Weights of a small transformer language model.
Size: 20 layers, width 224, 7 heads of 32, MLP 576 SwiGLU, 13.6M parameters.
Architecture: RMSNorm before each block, rotary positions.
MLP neurons of a small language model. Each row is named by its layer, matrix (gate and up: input weights; down: output weights) and neuron, and shows model dimensions 112-207. Each number is 128 + 24 x the weight over its row's rms, rounded and kept within 0 to 255. A neuron's up and down rows have the sign that makes its largest values positive.
After each neuron's rows, "fires before" lists the tokens most often just after its 100 highest values on Wikipedia text that the model never trained on; "fires on" lists the tokens most often at its 100 highest values on Wikipedia text that the model never trained on. A number after a token or word is its count.

L15.gate420 [160 129 108 153 135 102 173 138 145 136 180 128 105 113 124 104 160 144 140 146 165 120  91 119 174 111 170 102  93 122 102 137  94 119 129 179 142  89 151  84 123 153  93 120 109 104 119 111 106 151 164 119 117 150 157 177 112 114 131 139 160 143 101 103 125 109 129 125 153 113 168 115 131 107 123 149 131 128  98 142 110  96 130  93 130 168 148 131 119 115 132 123 130 139  94  96]
L15.up420 [184 125 153 119 103 157 161  98 134 105 152 140 119 139 133 133 113 144 157 175 124 100  64 125 180  98 144 133 104 124 114 148  84 150 118 136 125  99 132  74 131 171 115  78 121  86 124 113 102 147 154 107 138 100 117 135  80 161 135 115 148 147  79 119 145 162 105 143 129 105 140 116 103 123  91 131  93 125 146 139 130 115 101 109 131 120 134 103  98 139 132 130 114 126 143 140]
L15.down420 [129 127 141 145 161 164 160 131 139  93 109 104 113 124 109 145 154 120 124 129 149  69  86 124 146 144 132  89 174 153 114 167 114 125 142 150 127 141  87 121 136  97 135 103 147 102 133 131 102 132 133  81 114 120  99 123 111 137 134 140 156 143 148 123 117 141 156 124 158 130 119 139 112 115 135 114 119 147 157 123 129 135 120 155 106 193 143 133 128 152 181  95 104 134 169 140]
fires before: "1" 57, "0" 19, "2" 8
fires on: " " 42, "0" 34, "2" 10, "\n" 4

L3.gate209 [ 92 159 124 126 167 127 124 157 137 153 146 148 130 186 108 147 130 114 109 101 124 150  58 119  80  96 125 139 138 115 117 168 106 116 165 122 127 108 167 152 117 161 135 161 157 144 144 105 120 130 121 130 113 107 117 126 140 104 173 115 115 127 146 135 134 106 141 100 100 133 123 126 129  91 133 166 138 117 127 124 132 150 124  88 148 145 143 110 120 139 123  76 129 134 150 133]
L3.up209 [132 109 128 150 164  95 144 167 141 144 155 155 165 135 158 121 207 134 116 143 181 148  96 141 119 129 145 114 100 132 134 146 154 143 156 125 155 118  92  89 126 103 106 117 126  98 128 105 133 106 145 141 106 121 129  66  96 118 134 143 139 118 108 131 133 110 139 110  95 112 155 114 133 132 137 142 147 137 144 127 133 134  97  96 147 199 150 137 158 166 145 134 168 153 162  86]
L3.down209 [105 122 156 146 137  97 131 134 129 112 130 116 134 155 142 136 135 104 147 133 170 160  92 126 106 118 111 130  77 114 154 122 129 133 106 148 102 133 170 108 108 114 102 152 123  69 118 132 147 139 117 118 116 129 133  97 166  90 153 132  96 144  76 108 159 129 143 145 144 139 129 143  85 144 142 137 164 162 131  96 112  96 135  85 111 108 115 101 151 100 137 135 104 165 132 130]
fires before: "-" 25, "The" 12, "(" 11, "In" 6, "===" 5, "S" 4
fires on: "==\n" 33, "===\n" 30, " ===\n" 17, " ==\n" 16, "====\n" 4

L10.gate574 [135 117 108 133  81 124 149 101 165 107 165 131 158 127 127 131 125 123 140 110  82 132 121 154 147  95 167 180 137 141 160 122 119 113 142 190 113 130 125 130 107  87 113 117 132  93 159 130 131 125 105 118  83 130 136 120  75 121 133 124 134  97 109  63 137 128 132  84 152 145 155  90  84  91 172 142 144 126  84 119 134 142 148 121 123  89  86 119 143 126 105 126 149 140 138 121]
L10.up574 [178 127 158  81 153 126 128 123 131  97 145 145 139 168 101 134 153 108 130 136 145 165 139  96  93 102 132 165 102 147 134 168 145  85 114 148  85 105 133 111 153 118  78 142 155  73  95 161 136 139 120  92 145 128 138  92 115 113 127 180  92 116 126 155  91 112 111 137 106 104 129 139 135 133 130 165 109  97 142  85 164  93 116 108 158 133 141 101 133 127 120 150 142 147 156 158]
L10.down574 [136  98 143 170  94 139 125 104 148 119 148 100 144  80 114 106 156 148  98 107 131  76 121 157 106 153 145 117 148 122  88 154 181 124 158 133 114 160 140 104 156 154 101 112 138 103 161 175 125 118 151 150 132 136 118 131  97  75 102 153 134 129 138 170 137 107 159 163 143 146 140  97 162 150 161 133  89 120 139 151 106 133 104 119 109  88 137 191 117 155 164 170 135 148 113 138]
fires before: "==" 25, "===" 22, "The" 7, "S" 6, "=" 5
fires on: ".\n\n" 46, " |\n\n" 26, "\n\n" 11, ")\n\n" 6

L8.gate410 [132 122 148 102 105 116 101 169 151 102 105 144 143 128 118 110 147 150 113 103 147 132 112 132 129 137 144 167  91 146  99  96 140 140 108 105 162 144 126 136 138 107 145 114  88 148  99 123 145 164 143 136 110  94 149 107 149 165 147 148 163 140 153 115 110 152 118 101 100  82 116 128 163 129 122 162 135 137  76 143 133 139 121 136 117 139  90 142  60 142 108 130 135 128 148 142]
L8.up410 [160 142 128  96 137 123 163 125 132  66 129 122 146 137 115 146  75 133 104 149 105 106 122 139 119 134 129 106  84  87 134 147 118 147 158 127  99 149 149 126 138  86  90 152 106 140 119 128 123 119 164 127 138  97 120  96 162 141 122 129 163 137 139 119 100 126 129  97 143 131 113 129 120 139 106 154 112 155 115 134 105 124 135 120 125 166 158 125 122 138 154 130 132 113 116 136]
L8.down410 [121 168  95 144  95 148 167 133 126 154 124 118 137 145 132 100 132 118 118 118 166 136 123 127 140 149 124 176 171 152 145 120 124 153 108  92 131 103 107 148  82 131 122 107 134 162 137 135 129 135 121 169 175 153  95 120 127 109 124 173 144 153 119 141  95  88 118 160  99 121 129 106 127 131 119 132 143 106 130 167 138 155 153 111 190 108 119 110 106 147 123 145 146 119 186 125]
fires before: " " 33, " (" 17, " Apps" 4
fires on: " /" 49, " of" 14, "ad" 4, "oy" 4, "ism" 4

L9.gate485 [117 160 116 120 130 118 152 143 146 134 120 140  79 120 103 147 124 160 103 161 135  94  86 100 155 108 156 122 138 160 153 144 136  97 128 135 129 123 129 140 145 145 154 112 145 137  96 130 119 127 139 121  94 143 110 157 143 138 165 115 130 120 149  75 160 173 152 105  84 130 132 128 109  90 115 146 144 120 158 121  85 117 143 122 122 125 142  80 132 164 182 188  89 135 135 130]
L9.up485 [190 100 157 118 114 134 151 142 119 122 168 122 104 138 100 124 142 140 122 152 112  89 128  75 112 131 145  90 129 104 108 168 171 113 153 158 141 149 161 126 123 131 158 114 137  83  89 119 136 124  69 151 150 115  92  99 143 166 131 169 153 129  57 111 127 104 153 153 158 114 109 175 153 121 172 135 162 113  94 120 134  82 147 159 100 103 110 111 173 144 108 156 138 120  81 130]
L9.down485 [181  96  67 141 148 193 112 135 117 165 165 141 127 135 128 123 156  89 109  96 154 122 174 156 124 155 137 114 109 157 170 133 104 130 178 129 173 138 157 161 133 135 138 115 112 141 144 115 131 108 128 143 122  98 116 140 161 119 120 154 155 140 147 102 207 111 113 126 163 142 110 141 125 111 128 105 171 124 157 158 137 164 136 149  97 106 104 141 142 137 156 151 127 104 146 145]
fires before: "1" 27, "2" 27, "6" 5
fires on: " " 78, "n" 5, "ming" 4

L10.gate155 [116 139 118 163 129  91 145 137 111 153  50 148 148 150 122 144 133 142 154 118 173 147  97 129 136  91 152  78 141 145 117 106 117 114 135 142  81 110 151 128 125 102 114 116 111 153 131 125 135 111 178 133  96 118  78 126 155 166 152 146 146 123 131 132 121 128 155 142  64 145 122  72 123  99 112 124 108 139 146 175 103  98 114 168 121  98 129 156 140 134 168  97 108 127 135 167]
L10.up155 [ 78  80  83 157 154 159 158 143 124 124 125 143  86 115 133  92 146 125 139 121 112 147  99  98 142 110 154 149 130 120 103 134 138 116 142 147 146  84 153 120 118 125 174 117 145 104 149 134 122  99 117 132 139 148 146 157 153 100 122 127  84 110 109 148 167 126 155 135 118 154 121 150  94 132 168 160 157 105 160 122  94 118  91 106 162  96 107 122 111 110 156 119 149 110 127 158]
L10.down155 [142 129  90 163 113 170 131 114 129 142 131 153 120 146 149 130 152  90 107 148 132 106 136 137 140 155  99 141 148 144  82 134  72  94 132 104 156 146 131  85 136 154 160 167 124 124 142 147 113 124 143 138 128 147  94 143 115 154 157 121 155 127  97 137 125  83 107 126 127 172  96 142  82 142 116 205 130 132 120 123 132 104  96 161 123 114 147 100 151  71 146 109 155 127 104 141]
fires before: "1" 18, "2" 14, " is" 7, "ation" 4, " was" 4, "6" 4
fires on: " " 45, ")" 12, "ct" 7, "ib" 6, "g" 4

L12.gate445 [146 119 156 117 145 109 141 104 163 124 145 106 105 100 141 107 145 123 122  77 122 178 109 122 134 129 147 165 140 121 139 132 155 122 127 149 130  94 144  79 147 108 154 102 148  83 151  92 150 123 111  89 105 127  85 120 144  77 105 140 122 125 143 156 132 159 106 149 148 100 125 104 151 116 124 122 135 118 130 118 155  72 137 125 126 123 108 108 153 136  81 100 118 131 120 102]
L12.up445 [161 107 159  97 164  89 134 155 113 110 127 146 135 121 127 114 119 136 131  75 145 122  91 114 103 103 143 149 105 156  98 138 135 105 112 123 102 128 166 115 106 118 107  92 172 102 145  89 108 116 108  85 126 147  89 151 116 102 151 124 124 104 130 148 121 147  98 128 164 127 130  82 161  87 155 128 137 149 130 118  98 108 103 119  89  98 107 127 152 137  70 136 133 136 136 124]
L12.down445 [159 135 191 123 139  92 139 142 164 129 133  92 137 136 158 126 127 130 133 115 119 161 101 130 106 132 117 165 134 121  87 165 169 140  92 143 126 123 157  80 121  90 127 105 140 118 111 111 142 121 103  80 106 141  99 116 138  79 134 106 141 113  89 139 123 177 135 109 142 105  84 109 124 134 138 141 131 136 150 117 134 114 103 138 141 124 112 142 141 168 118 118 137 139 122 108]
fires before: "==" 22, "===" 17, "The" 8, "In" 5, "=" 5
fires on: ".\n\n" 61, " |\n\n" 15, "\n\n" 10, ".\"\n\n" 5, ")\n\n" 4

L10.gate27 [145 127 117 115 123 111 162 133 116 115 129 166 117 160 152 151 114 113 137 131  93 130 101 117 128 105 185  87 138 115 159  72 112 146 116 106 138 137 169 149 124 119  85  91 158 155 100 125 171 142 123 109 119 125  98 130 159 108 150 132 103 142  89 143 116 101  99 128 133 140 142 157 123 138 167 108 142  91 123 161 137 155 171 104 137 119 159 100 146 171 109 142 152 136 119  97]
L10.up27 [108 130 167 120 162 108 147 132 160 114 108  99 125  62 162 136 146  77 160 138 111 153  82 175  89 134 113 118 175  81 140 111 103 102 138 136 161 127 111  87  93 170 132 150 122 130 121 128 118 136 163 145 136 125 146 111 154  53 115 143  98 115 142 167 123 104  90 153 100 151 126 119 157 105 127 151 125 179  99 180 109 125 150  95 133  82 140  93  83 138  97 137  85 128 108 108]
L10.down27 [ 82 155 160 107 109 156 129 105 137 118 142 115 131 143 168 148 122  97 114 124 128 120 148 147 136 106 160 117 105 136 149 132 104 109 151 129 125 138 132 124 123 137 117 117  88 162 121 110 131 123 111 128 181 110 120 134 124 128 144 136 141 179 111 166 108 117 119 114 108 102 120 131 107 106 162 117  73 118 135 152 118 153 150  89 154  96 120 103 112 180 128 111  83 181 136  84]
fires before: " " 35, " (" 13, " a" 6
fires on: " |" 15, " /" 12, " January" 9, " as" 8, " March" 6

L9.gate388 [174 146 130 144 146  92 148 129 127 132 133 154 155 111 128  87 124  78 113 155 144 133 101 130 126  86 162 125 143 137 116 132 119 102 139 148 105 106 129 120 107 119 123 135 122 112 110 155 151 133 129  94 113 136 101 109  94  85 128 164 109 159 150 129 112 137 118 129 150 115 133  99 143 136 119 127 114 140 121  95 144 120 140 134 174  80  86 171 137 103  88 109 156 107 159 152]
L9.up388 [133 100 129 150 129  82 157  84 161 140 142 172  93 121 126 124 140 123 153  73 144 168 125 159 147 123 111 106 135 124  88  90 124 132 110 167 141 101 153 122 143 130 122  96 176 118  75  97 167 128 163 103 153 129 160 126 140  94 141 119 145  81 113 132 164 141 127 113 116 155 127  83 119 100 137 116 112 108 129 141 118 101 156 129 115 127 103 118  93 126 142 128 148 136 120 137]
L9.down388 [157 124 135 136 130 134 145 114 135 135 149 161 168 162 120 118 117 118 155 121 136 108  95 124 111  55 119 157 111 135 124 123 134 111 108 138 142  90 151 131 124 164 103 129 114 133 110 171 163 114 167  82 141 114 130 104 110  68 110 213 116 110 135 130 118 147 136 148 124  77 124 125 121 126 150 114 132  84 113 141 149 136 108 119 131 108 120 154 161  94 139  97 171 140 100 128]
fires before: "==" 24, "===" 21, "-" 12, "S" 5, "=" 5, "|" 4
fires on: " |\n\n" 36, ".\n\n" 20, "\n\n" 16, ")\n\n" 9, ":\n" 8, ":\n\n" 7

L14.gate165 [113 111 113 161 147  69 147 148 163 141 162 123 110 138 141 138 127 148 103  89 121 108 108 113 124 154 152 177 122 150 115 123 135 100  90 154  93 118 194 197 139 152 124 148 164 123 138 158 129 158 118 119 130 162 126 159 138 157 120 117 153 133 137 130 116 146 144 161 116 116 128 159 134 114 132 134 130 115 119  92 102 117 130 124 102 148 157 127 123 135 133 137 185 119 159 128]
L14.up165 [ 89 124 121 161 120 123 150 132 145 160 118 116  88 180  71 179 146 169 186 147 148  85 122 168 148 123 121  92 120 107  75 116 116  77  97 131 141 144 148 154 125 131 120  80 115  96 114 112 126 160  96 122 102 131 151 168 108 140 145 105 124  89 126  93 158 142  88 113 104 151 130  83 120 154  90 137 146 127 115 148 108  97  71 133 122 126 144 156 120 163 175 147 141 116  92  78]
L14.down165 [124  84 157 128 138 164  94 122 155 151 159 156 161 135 140 147 106 130 129 110 160 155  72 154 174 116 127 101 152 163  97 137 112  95 112 150 109 119 151 170  83 121 119 157 134 137 150 111 120 140 163 104 175 139 119 151 132  83 145 126 118 143 140 132 121 112 133 140 149 175 168 134 108 125 115 146 133  95 144 122 124 116 131 145 125 117 107 176 130 181 167 150 131 111 133 135]
fires before: "1" 48, "0" 32, "2" 10
fires on: "0" 88, "nam" 4

L15.gate234 [173 154  93 110 138 180 125 172 193  75 153 156 130 132 117 156 142 142 125 147 118 106 147 120 102 171 147  99 124  96 136 117 169 109 150 121 118 118 119 155  89 146 120 134 113 105 158 100 140 128 130 131 120 145 102  82 146 120 149 139  95 135 118 149 111 117 173 148 107 106 116 117 115 109 107 138 156 137 138 159 124 143 167 152 132 150 132  98 109 109 138 138 141 148 153 107]
L15.up234 [184 175 121 136 107  76 117 153 125 142 134 102 123 156 124 176 122 107 132  86 147 156  85 107 167 103 145 147 106  83 159 151 160 130 142 137 143 126 117 120 173 135 119 125 165 143 127 119 176 151 131 163 118 146 118 124 114 162 147 136 109 118 161 116  90 164 193 166 121 142 120 112 124 126  99 146 175 107 141 149 165 145 131 109 105 144 119 140 138 147 169 125 136 117 132 116]
L15.down234 [109 152 153 148 119 140 156 129 159 136  99 132 126 132 117 155 108 159 100 162 143 136 121 166 145 123 119 128 102 125 103 128 150 103 138 144 131 142  78 131  94 125 155 141 152 107 113 118 117 124  92 106 127 114 156 144 111 126 125 129  87  76  88 157 136 137 142  95 169 133 105  83 117  95 106 127 158 141 130 172 109 102 170 105 149  88 113 133 132 154 123 140 156 109 137 104]
fires before: " " 34, "8" 9, "2" 9, "9" 8, "7" 8
fires on: "," 39, "0" 26, "9" 20, " " 5, " |" 4

L5.gate259 [132 122 110 123 102 133 123 130 138 148 116  93 123 144 125 128 114  98 140 139  82 157  67 128 152 127 151 130 106 115 130 172  93 139 164 102 136 120 171 116 125 122  99 141 148 140 111 135 132 177 142 147 113 118 123 119 116 152 110 104 161 142 104 116  80 140 121 100 117 139 147 158 148 153 162 108 126 160 136 132 130  84 163 150 171  92 127  94 107 129 120 145 102 112 135 134]
L5.up259 [152  99 123 109 148 116 178 129 120 137 111 154 119 129 146 149  84 117 117 124 137 149 147 114 150 109 139 100 112 116 106 131 127 117 133 130  90  94 145 141 116 121  68 122 117 167 114 176 112 155 140 139 143 121 119 101  97 124  99 103 109 175  87 123 158 136 108 112 134 154 153 150 144 138 187 132 150 154 127 131 123 103 134 107 145 137 149 119 140 107 135 144  96 155 130 157]
L5.down259 [125 146 122 114 146  79 169 152 186 138  87 105  99 115 123 172 101 126 108 165 132 126 113  76 137 101 138 175 150 110 127 148 137 128 123 101 132 118 113 133 143 145 150 110 118 176 151  89 134 167 136 148 144 114 131 130 149 170 157 134 117  80  80 118  78 139 140 130  86  89 114 147 123 111 112 184 127 141 128 111 112  99 144  96 134 146 127 118 137 142 149  99 107  92 127 135]
fires before: " " 20, " (" 17, "ros" 8, "0" 7, " Apps" 5
fires on: " /" 36, "f" 15, "á" 9, "–" 8, " |" 6

L15.gate424 [155 120 132 108 127  81 148 147 140 104 130  77 140 123  75 108 128 165 147 127 137 148 145  83 153 175 136 171 153 146 114  96 105 142 153  99 106 123 136 125 107 111  93 185 144 143 104 138 133 142 141 147 122 132 111 126 138 178 123  70 119 144 144 126 123 155 102 120 117 139 134 146 124 126 156 144 126 144 122 122 123 154  92 111 105 143 146 126  76 125  90 158 103 149 120  94]
L15.up424 [136 135 128 178 135 133 118 114 141 156 129 103 175 170 109 146 137 118 117 123 131 111 178 164 154 111 136 124 131 132 106  98 149 126 166 121 120  87 164 113  95 134 190 106 155 119 129 123 102  91 112 132 131 142 127 101 117 131 129 150 182 128 123 139 130 126 131  94 163 132 126 120 114 146 146 150 150 131 126 148 155 114 128 155 106 164 167 118 110 145 125 115  99 151  39 139]
L15.down424 [121 154 151 104 127 117  91 158 175 130 157 141 128 129 124 101 157 141 146 115  88 113 154 144 142 112 172 159 117 118 134 139 187 107 118 143 132  89  96 126  93 140 140 111 123 120  91 159 112 164 117 109 128 161 109 145  93 108 125 150 150 149 116 117 148 124 147 134 135 139 122 124 120 137 129  92 125 138 193 137 112 129  93 111 142 139 146 119 108 134 114 135 130 161  93 119]
fires before: "|" 86
fires on: " |\n" 84, "|---|---|---|---" 5

L3.gate60 [125 155 123 115 128 151  99 100 170 143 104 148 137 152 142 112 140 144 144  80 152 149 146 149 123 109 115 106 170 111 153 125 181 158 126 140 156 166 138 135 137 107 122  96 161 165 119 130 144 139 195  96 104 128  83 121 134 133 151 101 120 124 137 136 122 129 127 144 161 112 169 143 145 107 116 110 117 101 122 128 143 149  94  99 104 128 192 123 117  90 153 115 111 132 135 110]
L3.up60 [136 147 116 127 121 147  98 111 146 149 121 133 123 161 136 137 139 123 116 105 131 143 168 148 126 122 132 126 172 102 164  96 155 159  95 131 160 155 150 139 137 107 133  72 138 140  99 139 151 123 202  98  90 118  76 143 122 119 158 120 118 117 152 132 136 141 142 125 162 130 151 119 139 128 106 106 127  87 138 113 140 132 100 120 110 128 181  95 135 115 160 119 110 118 123 111]
L3.down60 [ 96 123 107 188 111 162 144  98 147 134  75 151 109 174 151 134 149 123 128 117 144  74 118 162 136 104 162 114 134 122 133 131 160  94 136 122 167 129  99  90 121 109 117 113 103 127 154 136 127 113 138 146 137  90 126 137 160 118 144 114 129  79 118 128 113 157 108 140 116 118  96 126 162 153  97 118 163 165 160 140 111 120 107 119 133 151 126 153 148 144 174 176 137 121 104 103]
fires before: "0" 18, "1" 17, "2" 11, " |" 6, "%" 4, "5" 4
fires on: "0" 79, "9" 10

L2.gate559 [166  89 131  79 119 119 138  85 141 111 123 135  83 154 100 133 127 162 123 154 115 164 130 147 122 121 147 133 124 103 113 121 124 156 108 144 123 164 134 125 118 157 121 116 122 130 154 181 123 123 106 134 116 119 112 135 176  81 135  80 121 156 133 130 135 141  78 173 129 157 135 124 162 137 142 164 137 112 137 142 149 125 171 147  93 154 108 127  78 133 163 157  96 148 109 143]
L2.up559 [121 131 154 115 108 100 173 106 157 107 128 112  88 145 116 136 102 158 103 120 106 142 137 142 102 122 162 134 177  93 113 112 107 103 110 160 139 169 144 150 123 116 139  83 169 144 142 139 129 134 119 118  97 131 142 130 166 106 131  65 124 168 166 143 131 161 108 149 115 171 142 133 178 137 131 142 159 107 134 153 155 152 146 126 145 160 104 138  96 144 133 138  94 125 109 159]
L2.down559 [113 150 112 138 158 124 166 154 131 101  98  95  99 127 125 134  74  84 136 148 122 115 129 136 115 123 131 121 166 161 106  98 176 122 112 143 137 151 187 128 125 140 141 113 164 160 123 135 127 143 158 156 109 135 179 147 100 122 133  64 162 125 128 118 119  99 140 160 174  98 145  90  93 108 153 132 126 103 122 131 118 128  97 117 137 151 152 184  83 192 139 155  90 126  98 128]
fires before: " (" 30, " " 30, "way" 7, " Apps" 4
fires on: " /" 66, "ram" 21, " Western" 4, "wan" 4

L3.gate566 [133 126 173 109 145  93 117 132 140 113 119 131  74 128  90 144 104 123 168 109 149 136 162 114 111 132 139 129 140 104 145 140 141 149  98 101  84 160 138 144  91 107 113 122 152 121 165 147 172 139 131 162 118 125 135 100 107 126 115 109 143 138 131 136  95 123 108 101 164 105 137  81 138 115 104 124 101 146 114 126 152 140 156 107 146 160 141 117  90 135 145 111 171 144 141 142]
L3.up566 [108 138 125 147 113 160 122  93 141 158 130 184 102 117 135 135 127 146 155 119 131 130 172  95 124 169 127  89 110 130 136 138 108 149 149 156 105 148 131 118 137 137 101 116 133 147 141 131 168 113 156  97 138 111 112 104 160 110 152 137 135 137 149 117 122 155 101 141 160 118 141 114 110  90 172 136 149 135  90 137 113 102 101  96 113 131 134 121  68 100 105 136 148  74 132 155]
L3.down566 [161 127 152 104 128  99 121 153 106 150 114 163 111 137 138 138 140 158  99  99 104 149 150 128 123 133  95  83 136 109 162 150 132 133  82 127 112 159 147 108 103 152  93 129 163 124 107  85 144 123 134 139 101 119 123 107  93  91 175 119 150 111 141 111 112 118 110 104 175 122 155  97 111 118  93 115  77 162  97 106 141 143 107 137 137 148 116 146 131 128 133 149 169 151 129 151]
fires before: " " 29, " (" 29, " to" 10, " in" 8, " Apps" 4
fires on: " /" 64, " moved" 12, " located" 5, "=" 4, " born" 4

L5.gate363 [132 125 146 148 136 137  74 120 169 134 149 181 153 144 109 149 116 111  88 107 133 137 109 143 127 124 150 150 134 117 148 128 120 122 113  87 112 130 151 103 110 112 104 122 138  78 175 108 115 102 140 114 125 145 156 173 116 129 150 125 119 141 142 128  86 116 122 148 119 151 131 113 138 150 169 133 166 149  96 136 145 159 108  66 161 155 117 127 136 151 104 133 108 155 174  88]
L5.up363 [128 105  84 133 137 122  81 116 111 142 147 165 123 156 105 108 129 148 113 119 148 133 124 142 111 130 110 134 145  94 152 106 123  84 126 111 120 121 174 131 154 142 102 101 148 134 166 128 105 103 152 118 127 138 110 141 129 100 126 101 124 166 156 147  90 129 134 152 131 152 140 132 147 129 134 137 179 129 147 115 121 190 104 125 147 146 128 125 172 143  81 156 101 117 133 132]
L5.down363 [129 139 197 113 154 144 142  93 168 118 104 132 155 141 136 136 111 105 131 130  84 143  93  68 116 124 148 114 130 129 104 110 108 105  82 113 114 127 152  75 105  94 117 127 131 108 122 134 153  95 112 121 115 116  80 143 143 122 147 136 116  93 141 144 123 186  94 166 120 153 120 122 133 134 184 126 119  96 173 141  88 133 110 131 100 131  96  87 167 130 136 147 146 159  90  91]
fires before: "|" 14, "===" 11, "The" 11, "-" 9, "In" 5
fires on: "==\n\n" 38, " ==\n\n" 20, "===\n\n" 14, " ===\n\n" 13, "====\n\n" 5, " Mr" 5

L7.gate118 [150 134 121 157 117  83 118 117 163 109 138 141 130 132 121 124 155 112 102  96 112  79 118 116  92 118  98 151 108 164 126 123 181 112 114 118 118 113  89  95 160  85  82 105 156 114 130 100 152 120  96 134 134 107 148 108 167 108 141 122 137 118 107 140 143 108  84 129 128 129 124  97 155 122 130 134 166 162 117  86 131 112 119 123 133 108  96 161 145 154 116 165 135 154 127 132]
L7.up118 [180 145 126 148 135 112  96  86 150 156 155 133 126 109 141  94 138 128  94 120  83  99 100 141  92 118  88 166 124 117 106 108 144 129 144 125 106  96  94  97 159 114 123 136 148 119 137  96 141 127 147 121 122 123 122 114 144  67 146 142 114 128 108 125 167 125  61 129 144 152 111 110 148 103 140 116 164 127 140  58 156 140  91 149 148 135 139 121 142 148  94 135 159 151 157 138]
L7.down118 [157 146 131 152 120  81 138 137 184 114 140  97 132 122  89 135 157  99 156  89 129 103 109 105  93 123 114 153 129 164 125 125 184 122  81 128 100  95 127  93 119  74 118 101 120 106 118 131 143 133 115 133 128 128 103  92 114  89 163 141 143 138 108 141 114 137 120 142 116 125 142 110 160 122 147 161 136 134 131 106 127 110 126 110 130 131 127 161 146 174 103 181 102 143 176 143]
fires before: "==" 26, "===" 23, "The" 10, "S" 5
fires on: ".\n\n" 61, " |\n\n" 21, ").\n\n" 6, "\n\n" 5

L2.gate60 [ 99 146 111 164 133 130 136 109 126 147 170 108 114  71 133  95 146 104 131 115 148 148 184 143 138 116 126 151 131 130 144 158  94 141 121 110 159 126 139 109 167 117 138 115 113 126 153 151 113 133 122 136 136 111 107  86 110 164 114 104 101 105 131 133 125 111 172 158 100  96 193 130 155 184 149 120 136  85 145  93 171 124 104 120 118 142 142 130 121 128 134 124 144 151 100 167]
L2.up60 [159 136 172 177 106 164 107 118 131 126 130 106  96 128 121 115 114 142 140 165 130 144 103 103 154 120 133 161 125 171 148 142 104 116 143 113 112 135 126 119  80 165 139  99 139 106 152  85 104 151 106 128 166  88 151 121 144 127 138 106 117 159 154 122 128 104  66 135 153 124 124 115 119 138 128 173  99 156 134 108 150 145 124 152 136 130 119 102 118 118 149 156 143 136 142 139]
L2.down60 [113 135 152 148 124 112 189  98 114 148  86 104 105 141 149 115 117 143 124 104 129 162 163 137 155 155 134  78 125 120 130 113 107 156 144 157 162 141  99 158 127  89 123 125 117 165 135 134 107 138 151 132 152 113  93 124 127 160 117 150 173 135 120 103 135 126 153 102 149 171 200 107 173 164 137 140 143 107 134 127 125 100  95 129  88 128 130 153 154 154 106 129 122 129 132 106]
fires before: "1" 49, "2" 14, "0" 5, "a" 4, "9" 4
fires on: "–" 100

L2.gate125 [ 98 134 131  82 103 113 120 136 182 119 133 119 135  78 137 144 126 158 163  75 113  95 132 152 119 178 115 135 154 122 131 130 116 126 157 147 141 139 134 135 152 102 143 146 150 111 128 131 123 130 133 146 122 159 106 122 127 170  69 110 112 105 113 128  98 131 102 139 140 147 103  89 154 163 110 115 118 100 133 128 103 100 146  77 139 155 126 139 106 105 133 157 149 144 118 104]
L2.up125 [134 119 129  74 126 107  83 148 139 123 133 164 158 138 115  84 106 113 157 144 122 107 109 139 126 176 157 174 114 135 118  99 150 167 164  94 114 148 159 120 145 143 167 174 128 128 152 110 168 137 127 108 137 125 118 134 119 153 105 132 116  83 125 103  80 115 129 135 116 102  98  99 133 123 121 130 116  94 142 142 106 112 126  70 104 133  93 144 121 116 105 172 166 173 134 125]
L2.down125 [133 143 101  62  92 106 103 113 108  80 143 182 136 137 109  79 116 122 146 135 132  98 120 135 113 140 174 119 103 129  85 156 137 150 151 133 116  85 100 153 109 120 135 132 140 138 150  99 111 147 113 149 171 114 130 142 125 108 103 105 135 108  87 126  77 105 145 140 136  82 139 127 120  93 139 126 140 145 157  98  99 106 120 108 126 146 129 128 101 102 123 156 155 115 161  90]
fires before: "." 34, "iety" 11, "us" 7, "urg" 5, "ro" 4
fires on: ".S" 26, " soc" 11, "eg" 10, " ." 10, " foc" 9, ".C" 7

L12.gate286 [163 159 170 134 142  79 165 118 152 145 141 145 161 109 120 123 100 157 174  87 136 155 129 131 107 145  98 175  98 130  81 154 110 158 124 133 105  95 150 100  62 127 125 105 117 120  83  94 115 103 123 129 122 131 160 135 136 113 108 125 164 129 102 145 162 151  99 179 137 105 133 112 142 131 110 132 107  94 143 158 149 129 111  87 141 128 119 136 108 159  63 129 149 127 119 148]
L12.up286 [125 161 152 136 142  92  92  96 169 119 176 146 129 141 144 108 140 185 140  70 146 125 124 117 150 154 120 179 148 132  93 145 129 103 150 170 114 122 133  98 127 128  93  80 107 112 147  78 126 131 140 121 127 111  88 143 119 155 120 137 165  78 121 150 138 179 130 154 113 193 128  98 148 130 121 109 157 143 154 117 123 130 149 131 126 125 108 116 126 152 149 173 147  79 125 105]
L12.down286 [138 122 184 157 171 114 135 118 185 132 137 146 138  81 131 127 128 116 151  84 164 106 118 138 103 105 153 152 147 120 119 131 157 141 143 112  98  99 154 120 131 125 148 124  98  83 153 120 174 129 159 126  88 111 119 125  97  62 106 116 136 129 120 130 167 145  85 120 122 142 147 107 116 133 120 122 117  95 149 116 115 121  79 104 104 114 102 156 169 160  82 138 133 166 107 102]
fires before: "==" 36, "=" 11, "In" 6, "===" 5
fires on: ".\n\n" 71, "\n\n" 10, ";\n\n" 6, ".\"\n\n" 5